From a checkpoint of a small transformer trained on Wikipedia.
Size: 16 layers, 6 heads of 64, MLP 384 SwiGLU, vocabulary 2048, 9.06M parameters.
MLP neurons of a small language model. Each row is named by its layer, matrix (gate and up: input weights; down: output weights) and neuron, and shows model dimensions 0-191. Each number is 128 + 24 x the weight over its row's rms, rounded and kept within 0 to 255. Numbers have three digits each. A neuron's up and down rows have the sign that makes its largest values positive.
After each neuron's rows, "fires on" lists the tokens most often at its 100 highest values on Wikipedia text that the model never trained on; "fires before" lists the tokens most often just after its 100 highest values on Wikipedia text that the model never trained on.

L6.gate184:154134111135113134123139108142142152137155156150118095097143102115110134107166135096114165090123140149160188110156179124137105175135150143146052135086115130141151101108129137153146126158136090099136176166161137184117170149131122120163126145134117122150097129133128087154104133132166085131093151133105093134134129115129151066108126118112118079143124128131155142141125121127177116125112124112154142215091120106118152133097112136126120140092107146134103182142143102101142120104115138113137130076114098126112150144110133115129139124109114129108135134169149132114127125146163101163
L6.up184:124120118159196106089126155138118164113157120130126104141136133125105099092152117134094163125133165107126151133170158131143117131121135148126056117123119121145148065092133115127112103163111122182139138173139123145122118109135099139154127121149099125142114131166178109139111140136158133124064173141172125144157091145115126149091099103133131123106157151141133132123095111132144110161099140095107171144096115135107144117146136176137136137121111201088126149142138096094104136146142162107136127100112093106152165154126142109129134120126098125097154117169112160136128158158116090125
L6.down184:130157119132097095141120119129122130096149142108140116122100102139128147125140132130126136084126143151134173131138170137126092155141130155146130106108109111147134109095103114135137132170121115105121144158147132141110181173132069099130124137135130111108078140135132138124149117151142116138143143117099107135164147118133111106123132109138143099138111136139139117127096114120118135155119166162113114189067134135144133104124123165128082137092128136150105119148159085141155135133144153128132108119111105112152154129086160077125156138001086114139140082125115126123139158149153103204
fires on: "\n"
fires before: "\n"

L2.gate353:165115161151111122136135078141166133126113123079141113098127105148147112089143116099130137101195144087119143154146146097108103157110109133096156139104124153124161133137099086153106136110129117093063157141105127112113147139157144156086137147136129132154166135099144156162137138128114110129093141095147159129131135128158119131118107169138126090125126104142174103151127164135103137156110144125104066164111146145196128131101124112112128153124126108125154094114133162117117136130104128112111155165108105125132148107108138101190127099161107135141098118112076106133096130162152167155
L2.up353:104120119136151135153132079134141091127115099152129146157167145119121097127129157137149140132146109108166146123105115123163084117073098127118162116111111133138141134110125150104110125091140099126122166093124107109135120104122125128098146132123125133156125155138116185057095128099103120147098135112152167117132158101106098196143109121118141124128114149124141089123161117130135150146093174071090159119137125166150098155185169115121120181127130073151102091163123138151105136145130104142153133146125150157153140082140126135163141125126104140129086118113166097166111157114102133126
L2.down353:108088056150152224123124104070128138133134129138106106128113090132086147141130145118150106107123082125174109105108092097160124109101134129153151136144091110140147121105139117107098107129150115143138120144113100121139102147101143134117134142160141171162080144117142154127126184114069153138099155138093105138180148118115149149134123119141146118130146149118145142157115085136095144129079142104154117107119094176141068123141125146121104126122098098124116134122130137166133138129156142121134137126159139158130154128138129143108166122091149132166105148140137125127113150104152181127
fires on: ")", "%", "History", " 2020", " House", " until"
fires before: " |", "\n", " of", "==", "–20"

L6.gate361:169066083111124144127108117151126126117124131093169129132121123156109111109085123120133122150146135112180097151161106132134131112135092124145117180172125094108117152145146108128129097148131158126115113159127117116104111126132140113151149171121132130125144109130112123123116124081128119162144120122139161088070121147118119123092094133169086151131116158126100116116143177124104096138132104110162141100141139119112111154173126129121107113153129145137116099118122169132150137176078077074189107154109141094145174122108184137138145122151138171142089087090118129137141167148127118117
L6.up361:144114148153108128136142083171163118156098122117114116135077159146158112102129129148104121146130149133202114144090148127095126150136083102134117113096096144157159129159140143167117130111123152125058146124104128161082142123169110152124168194165145123144089161142115140122147146112104115098112076133143124133138144112106143116147116147138084121109146154140141122062096140163108142150131130130110108099145113145173136130126116108118132094084128090114153115160154119129098119128099126150090150079133096106136108169087149121139113127141109137151122102112159120127141120141158119107
L6.down361:146156107117124115141129122129173127153130130112144153162112143144156113112129162108130133121135123134120136103152140133163127107072129140117098084164133156108113187160132073159132125161108180126108118105127112117159155157164157113127160116154121133139134102121075153107097130129095088107079142122116138166123142119128106083104100122111095137074119144154145114107148135145135101122116114123202114125074123092151124118113138132137073144117105117142138108110155164100166153135130128151154145121107066101176120095106173126114131110127161155132128118095126138130155156112156165129
fires on: "th", " Total", ")", " by", "ult", "out"
fires before: " |", ":", "le", " "

L12.gate294:134115160172147093171147133108134128169135115096107120151154134107135114100137111147135120145141163142156131119112089165124134105159165126133158103160124128121131132113156096218119126082137185096142099152144179149178107106142187127125130109133124107103093111148109161113134106129155118137126134076098104108127173127129106087110166133112091127122133137147108106109114154118131172090138141134086093153125129109121110124126120167113116065115090106119131136124126147158162165077137092119149091116115105124119139115131148128101153153150098137124125147141096143128131134088130146131
L12.up294:124134121133148107146126132140122152113153132129148085146137117098114074134173127114094082125118127179159126139100133118156111112142106113115149077157146178060119135080109114133125154135151132149125130157109084096103134138114107131131127093145115103152144105101126125125132097156159105144152127156151147142141116138105136090093180111098093114149157077113142154128132126112133137126115099109136131118095113152167161144141162126121150130156102116100092109094115166155112126146120091182087118103131118131127144099100111178122158136162177117128071141103153109080117145109150156138
L12.down294:061154153119170130169134141130161156123147124130094149131115122136101130124122147143126115177141160139120131126118102117133150107118123108122120106142074135139145134120123137127107141140085129090166145103145123139116154115141125195095146127133145064116131142081156144146110075083086088097159131124110137138108121146154109163155149122137131100123115117127154104125130123130128084133071140115110121156152131136148105109134121127118156134132134168105135132195148093153145161131135092093138134093151145163085130099170105137127153071137063124155119150110146162158160106132116125130
fires on: "er", "ch", "p", "m", "li", "-"
fires before: "n", "it"

L12.gate200:143105122120156114087161111122101148127128075113138121081162114142131101130113111126169131147148093099148128154077131104148122133099132124148152126143151172149093129099126137089120092122154149128145110130112139119163134145114106119125134108124106101171136117124105145126092077096100129081126112108113101123090113111115128130132128113167113095099129138120114168071170097139151112087158148115138187121147139124144134105082114120168139147133057076142086113120127131084149146175155158124161089141137129158119140130146141117128163162164149121165113118146121150107093156123145131135
L12.up200:138133111126129114133136131124122159173124115168138104146157118110100119178144076123104144105130148098107106110129127165158138109106167141116144143139114156159183148134125138149147131084158091155133159141139093109102133084138112134145120126101129106140098145154122134156159134116149138109099135124125076084119123153160156148110153120096204111097081153120091124103118149168113108115128113123104154119139151103128189121159133133128120114146127093160148157144160146110114118129098116120107130133085186132126070119129097122131129136140122113125165157135124133144135139147056090177
L12.down200:108130110141147146114137100105153118122180117160151127135207130124095111134123087128213143131098134124086100107161153095142122126105132147154142161119173115130113102128093092111124136119149110162138125124131155111157093111124146170140119114141107147093124147123111132112127121106111114139113150105073093094139101108129167102135154157107096153151141160152084136131107159148123153119117123115167140115111099136146153121146130127131168106098071111151129144129158102129148117176113120115158145145124140127098084163162132116117196105130148093088144099119149152146106142141111148120
fires on: ")", ",", ".", "),"
fires before: "\n", " is", " =", " was", " 18"

L7.gate321:161169142137125134105089066141165094145138138120122117146120112104138112118121116125138113104133114142121155121124168116155124134119136136130106117146142175144123108136124106184127114152169092106135142102166126092112139170133079063130150152097139122171138143098107117128131159116139112116152131116131117130129084091084126162086131112119093091134111134162135158084127134093161116130140170147092121127111112143109154109130136159166098168153124142169120111130138103135144120097162176131147125109124175135137151092149104128122114157125066114104140082122154161114165141152113143185
L7.up321:155130148119147084132104151170107163125126116117059126095160118107085121131175079122175131148131177164095148122118165095136136150124122124147134143151110145132131121105089119149161132152159107145137150152133133158110134143126073106120126123123148107131092149145166126107119082133156052102095149129159103128110121149138101076093133142173155123175124146142141132137118075138175137147138149121132137096102124160110140084165131125127112147111116132153115122131116120110174111121124132137123135074096107133159134125125139125102125146141082185129133130136134123103156145145145096146
L7.down321:129179157143120150093088114110140112143155135105119081109150109156147121126105101145129100101121142110126147084126145130136144137127142152141115096120102154166119118108132085131144105159157112119150173145107121106116143153139098093122143100119136118130101130109119175107115136132127130116129159125141117125146097159121114160085119116123129132147123178169150163120148148091138109132125154149104132125094123131115134138146119127132116131129136134140114150131106138091141127089173171124141121130107151110137144110171140137123123150000121104123141090132140149126139108133155123181
fires on: "\n"
fires before: "\n"

L9.gate239:124103114097128107142144106108146110044096129104129172130154171143109108115119144120124154185157160167148114162144113115157127133098095119156136124071143137146130152123109110147127113113121155176135127135148101155140142124118148123115119136101139112135131128140189143139118093076130134069102114120085120108113105139142125128130092127150140099138101122142148108115147164144140117114146096067112122190114135121158099108153199120142120147113099122120130112142115095185133129162114152113142153101103130072140118094088125142136149130142145135165115118108114110137086136146142136099
L9.up239:124099160142117135075113127122162104136117141170123130103145122135154086097120144153102142111096074067094129136128144175156129074130110144137098138130114179124149110141160131121123109125126168153121150141189107131103159036148149124187122170095104130168111115136099116136112127082182152129170107121135135137115143115126140139115122121134104123100082109150143136148130136155146142133138127150099112095117142138158142116090106152102135148134093118123164130117104096138149129101076134114143133124089138122151148139158091101141126124129133146133122117154152136186118114136121129153
L9.down239:133129111091106168124099130094143122131125102117139129091168144130114162192172085180124140136095129119117085106126126127163136158097096101183143138152122181111133095127122081117152107084105140136113147097163125147172133143108102128107155146142130097114146146140130103115124143115113108131117106089134091150132148103156141113151138148111109120114154062112145117167136192119157113180135112127116163124183139129154109110162133108122121125132147142121135130105141143151139147134111084104132178109140136123149125132132099183115127135067133097128118090135123120140136099111133091116
fires on: ")", "ign"
fires before: " |", " and", "\n"

L6.gate266:141147134107112118141160148098139068133134139095108112125106099119120115127089130165132136125097146159175133144129112156137112084117120083118145117094131117135125131119084122078153090092123078152134161118140128183120131134121087143142142171138066187131144158204162099169136102100128129128104110111124132159148144151115142110133112144120146086171122153127089105146140129157143157093134123122146199158124120154105136097128154135107104108154104113110151102087142131104131149111139133105120127121091104109170131134134103124123176138144151130112131113117135129140139152117144081117
L6.up266:105041095129139138126124114129158146132139136107132155159109142139106108137097119134108096144118140126142127155139143142122087141117115096133116127121111112122166078134127132129119122136116135126109112151144137160059165112150124160132139182130100144103132123141155157116145086101127155164113166112148152110098149156128160099142092139140133123131113161180117156160168161113151137125114142132151158121130136080111136144158111144128110105124133131169094124113095145090155151175150176126086128128101094075106149158087129148141126170128142116110159116141073061112129106131123113115
L6.down266:151097089109117140127159153107149100105157111137115134139125106152123156133118116151108108131105115143162125107111096114102127172111130105125105139115110138157156134133116119137132134087112109160155111159138159172110132166092101132103135163122080151124116158165163138134099118159105122117109153134182166126141150091118155125135121082112136109152111140135150164165122104132140105115138139132100187167131143091106112129125097146146100110146094115124117072119113157098131125177141151136104098114088132107125159121073064129174166149112163147106159118164143097109114129101131128182
fires on: " |", "6"
fires before: " ", "\n", " 0", " |"

L7.gate290:130132148114150098125146093103099133113108106150097135161140114106125136115115147131102121129166130162137174173119114126116105211118138119118146141117134124148109105162079145132151105140164075069119183094133099139124122179084120138110134157185142098157124137117160088165134111118137129157087157122112094141096152110139141082108096120118137135122097124140133099107099142107120116098124153134143147123129183136120113103083111157137108095108140193148143131147101098137149182134141151138109087079103127113115127102143147137114144117145120129114114095156137136119156126136123128137
L7.up290:133108141157163100123136104124131136145136095162082126137151089109114087109158157122128110116135177135150162134118153135116113167086133167147108118121108155165090097122119127108136127111109093113118159109160113166149138152130101122122101142126112115200137134095154112151087092118181086151144160095162122153095142122139126099112117108119128133149097127111145129120092123119126107130114152152107131151102149169110141126153120110138111149116126171141103132154127089098137139114130149127093062097099114149144199087127146111106114135137112106110146134137158116118212129107145143141
L7.down290:129140142087112108079124091159131147119183078127123126132173107115110110147143144149175100131130176138139154113099131134111122129102141142149143112129105133162091094127106141162170096108140100122131145115124133079137185122123104088131128131114133115138138096121184129146101143148132159138133142131139148193121112135077128138132104136113148102145118169136165136104090144102132142125121150114085135136114118133131111115134123100150115129115116151102074135125133142076189133104147152161132113131164118146144158095124138126140148123024106140119138152155115099127157114130150099139
fires on: "\n", "==", "==="
fires before: "\n"

L9.gate154:168163106134123128129141091104104114184115094142114122107136127111128149175083118118130122119174164154153159139100118102157128136103182127125154135107136134110130090127112114137166137124122060152123147103127126103100139141126076151112096120143140132168130114142086110137139136122113156099076138130104119153101118159134134120135109092158133106136123105175120108083103104126133088117185111122096148136113171200161118117111137149156094118118166114124144121159110145109107161120082155156144134131118116098150113130147104102144090139147145153111123109153131105121117193147097144127
L9.up154:084156134130121137118135138142122142100136129143142118129145083130160129099142131129144079214138103174130136143120168130138150138128115146152102135131088178137103113138133138084141145112164120137118096046131106134143135145101142075105156138089094121138157150147128128146122115119089085116109124108130118140145141109097148161098106122125134136065089120126113153112140125124144087150144126148166144156124116140144122148130145136105094181122109092119113087146162089143118110178096122099129145124129108156151168161145110140074135119135155123145109120106136141108152173174141124133
L9.down154:135136122127158183093180093090147122152143105160167145123130107146103107161152139116148140140131108106105122094103129142174149087108119150132107132153185150117111142158103089102119106116099090136157157166158114143144147137115107112129194130133100144113106161143128140109127133123116114091134132104126112122102081093123145084129122095130087094106128153134098107139112128129148118163100112153142143138062134131148137132106144119132115158113121133121136127139111158118139152131089143142117185126112113156130166095134088097116170126076130152118125214131161136161108134118126130130
fires on: ")"
fires before: "\n", " and", " |", " ="